MLP neurons of a small language model. Each row is named by its layer, matrix (up: input weights; down: output weights) and neuron, and shows model dimensions 48-175. Each number is 128 + 32 x the weight over its row's rms, rounded and kept within 0 to 255. Numbers have three digits each.
After each neuron's rows, "fires in" lists the words (lower case) most often at its 100 highest values on Wikipedia text that the model never trained on.

L5.up959:091151161128103084115094114131123133112157068158137144107108138069146127079203157170104072137092123127188130179112119131150121146074118126158092144113114203106082171116148120157133139110108154138121157130087188071107103122154138108088129123171152142170174093196049144125104141187129140141166117078100131108097132080117118137103174164104137112111156144152106115132095143077057124170172
L5.down959:159113139148120174141144170119144196140092150127094102159092092192098117173044147075219174229139188109126123073077134113174123085143141163095117110117174107134166136122129129102130087134177107113083094079168098165108142209081171133160150100061095118108149147091130165120125101111104091076093107120164091163122154105192111137175138071124131161139144087099159087105105121131163095151124
fires in: "his", "by", "their", "with", "other"

L6.up1105:183142154159151099141168136095134131149189226171116155068129120087183158123100164167125116134100104170097152086172065129133138080139111117106123133197105130149111126104055113089135161120138138124144099132105121094144090144169145124106085208168153162133107118166141185084094135082143112148162157116074115122170125104158093154097091101108119091131186124109074138099111147095150118171115
L6.down1105:114137106162147129135140103122106120112135117091116175165085064111065148148136143115098144070175110127132114117052136129141090116091195180161173148124127137133168190119083170129111103167067165143165152086160129204082132200170119123135146125156111173141145095143074105185091187114140133130063136142069118132139120140160062151091140114120162144086150141135172098136144127146100120108169
fires in: "as", "s", "be", "known"

L3.up25:065145122138123112160117177155140057121106152131153163172124132115155199138102145178145159063078119128145157138107098107129105136097126173117209137050118093117095180143175164112110139077121112140128078158125077116145066168208158125110134119127117105122170122094127091119190132117169111075163120097132055062150140153113144113096140136138160136109112078077109134163160097093114140113132
L3.down25:114098142101154174139111106110094181107152091153159135112064161132092094120129135082116123145159108091069176068150152103113140098176154171166088111196139139112107075135134126100124132173162159160161113159069137149121171119107149165099163125140126159127121099112126111116090169171105152092117110095108128162097093063130101112166143052131131161119109083178137109105113150145102170146108
fires in: "states", "la", "international", "passe"

L6.up839:109134143168127129095154115114143146164130206088046149148147122142127167146141124122106151104148086043143128121093149186089166033160108075100132140130090104101116098123191175150102131130078122120149144137134152153116126091133189094135123127115150086122145115124156131114170152139159101158151141124130111052133102177076162108144143160137120154136144123109116077121109090135134113118096
L6.down839:104181129105136105146159166139092181149128108148124105118130138099128090121161142097204132098125139157126139130119092139167105159082180150143129088159138109154098124119159105099077101154144164139121163113135112138099153155126188156103180178151142141090088116145098132133151128108119122095127144104102080138139081136149064143107126088165148115167128136140100154119152133147138141098184
fires in: "only", "while", "and", "although", "end"

L12.up129:136167115148195122096122119073150107023195169116134124114157112086126116075144120171114149137105133123071157146091037152169162125155180118108084143135111095102134148150131107131078131170125125082138131168134148114181102161171119094130170115141202154074143077116163176078134154129108113161139136099145081143085091136054095099117133118153105084153147137065168158076147115136083133125131
L12.down129:138161122124151148134098173121133125153119070070151140105126150161137157145073114057101150145134095141133130106104168122127070116150100173156083159171076131159132105140153154127119183154139094132094118124123100199139064120126120154171136134093170148102159087103146074132138066101127092173132120155128151083129129148165124138202115127153141158115141147090207055125053150120112114099153
fires in: "in", "according"

L3.up379:089120063144125178130154110149153178094173147146167154128075131161117101121161124166087094086199134141101107085143119226144136117176153165123130140113095152156122169091122100105051180124181183078098085110085164106105071122159136111130123127156123144106160128166122166115039153148139139128131153113171125132127093126123125174197083073147146157134114139158104183077140120154085112180164
L3.down379:164165135138126074122114100142118065170094108091103154111162117144107112118100169100121145134082136093126139156109104098124123082078137088100164117105094100092127158168105146123155095125136114147154206111148071099133098075124154093121127123095145127106164165154075118091122120121165093114123088108110118098089133175127074126076137111133125090104214086112165070144183115107095129094109
fires in: "court", "team", "round", "division", "league", "district"

L9.up547:123165111094128188175101134178125138132111138133103156107155090114177106143077062179137129078134147085148199218165127163173137119160099100160151094096094162106149126104136109176127115165097122193119078131106156141124108105157169085103105053175116154084117070111111142103115101164167117116174184168170073125134123129143171124120092113141182138070129085074128109067143143181126142035145
L9.down547:134124143119129089115130140115069128116135112135147083152072161076142107142134155150109139137156066131089088110154117088122072100090183131159129121146044142128125138114102103109182110086130071154103144217177139124152099101104111177136148072176120176114095175111045115160131178133136136115122109103117075073158141110134135155129065137144157157146097176134142148159123151055113131167163
fires in: "in", "2", "ft", "000", "0"

L6.up704:129113134129142183089112116107139051165125115168132161128110142106109140164092127084191083107147148173139174191139206148133154124119149123138094143077076151157096124172113141186051154108118111167111126148132144113092110116075136138089135147100158165154106121127125063152100176191161198145135092110162085143083102185136137139071139121138151087159138149153146155184065079092107116078118
L6.down704:138144126130129111088142149092135204072094160152070161101181106086139159132140130141135131127095094121120085119116118151143103078127054129134155124181080151179137093096029120153159134207124089137116089133205137134139069084150104123020116114132163119144117151130166209132150123160102128142168118102104153147134147126173082104134127136112161232088128167150127124124116105145140145128166
fires in: "by", "with", "total", "result", "on"

L5.up947:122166115108175133169142139114158149114134105135072160117132091149145178150094118073214146138107083166126121137161146099126129194125101088134126068097102178189149105164144135137102147124193146139076129142122152094172147121110145116117102130188099129145114131174095118029149177193056151173103147157139104133078161144151166117147148152081161114147139108098086116147134107125153094181122
L5.down947:110117091121074134067148140180151162167128107169098133126105075095163137124089136151145120117119157161173138112134143153139154134060110165139145151166161164175167137138113129095129100100096154114058087100122159123108134158129117114142111184111113198107147121094070109155140091104135129162140115144089140113134159092149105103072126144124070135113085152190125144136156116174112168067099
fires in: "they", "it", "which", "who", "all", "division"

L3.up205:120067137099149166147131093094137095111070080143165130142149136121139151149133103117162189109160157146087194138128187097132180148152114099105154147140159108135098132158123178153170085075100143192059059102125097100143188118162118177105048121171154089087169117102180161124159158163129119137139077088129085100116156168092059133114176143118121105127132122102119144085121053197146118115140
L3.down205:096153154191085077104133146188145082180108142121138129133107116140096118082097125112112107081144127090139122121179198131134123090155154089148121108154128110167182071124165087190124109174112118101123173126132110132131160196159098079123058130148113120135148159204180134132117164086164144121109132149149104104166202037135139168156115136120136131152127163115128118152121127128132136165144
fires in: "wrote", "said", "released", "press", "website", "published"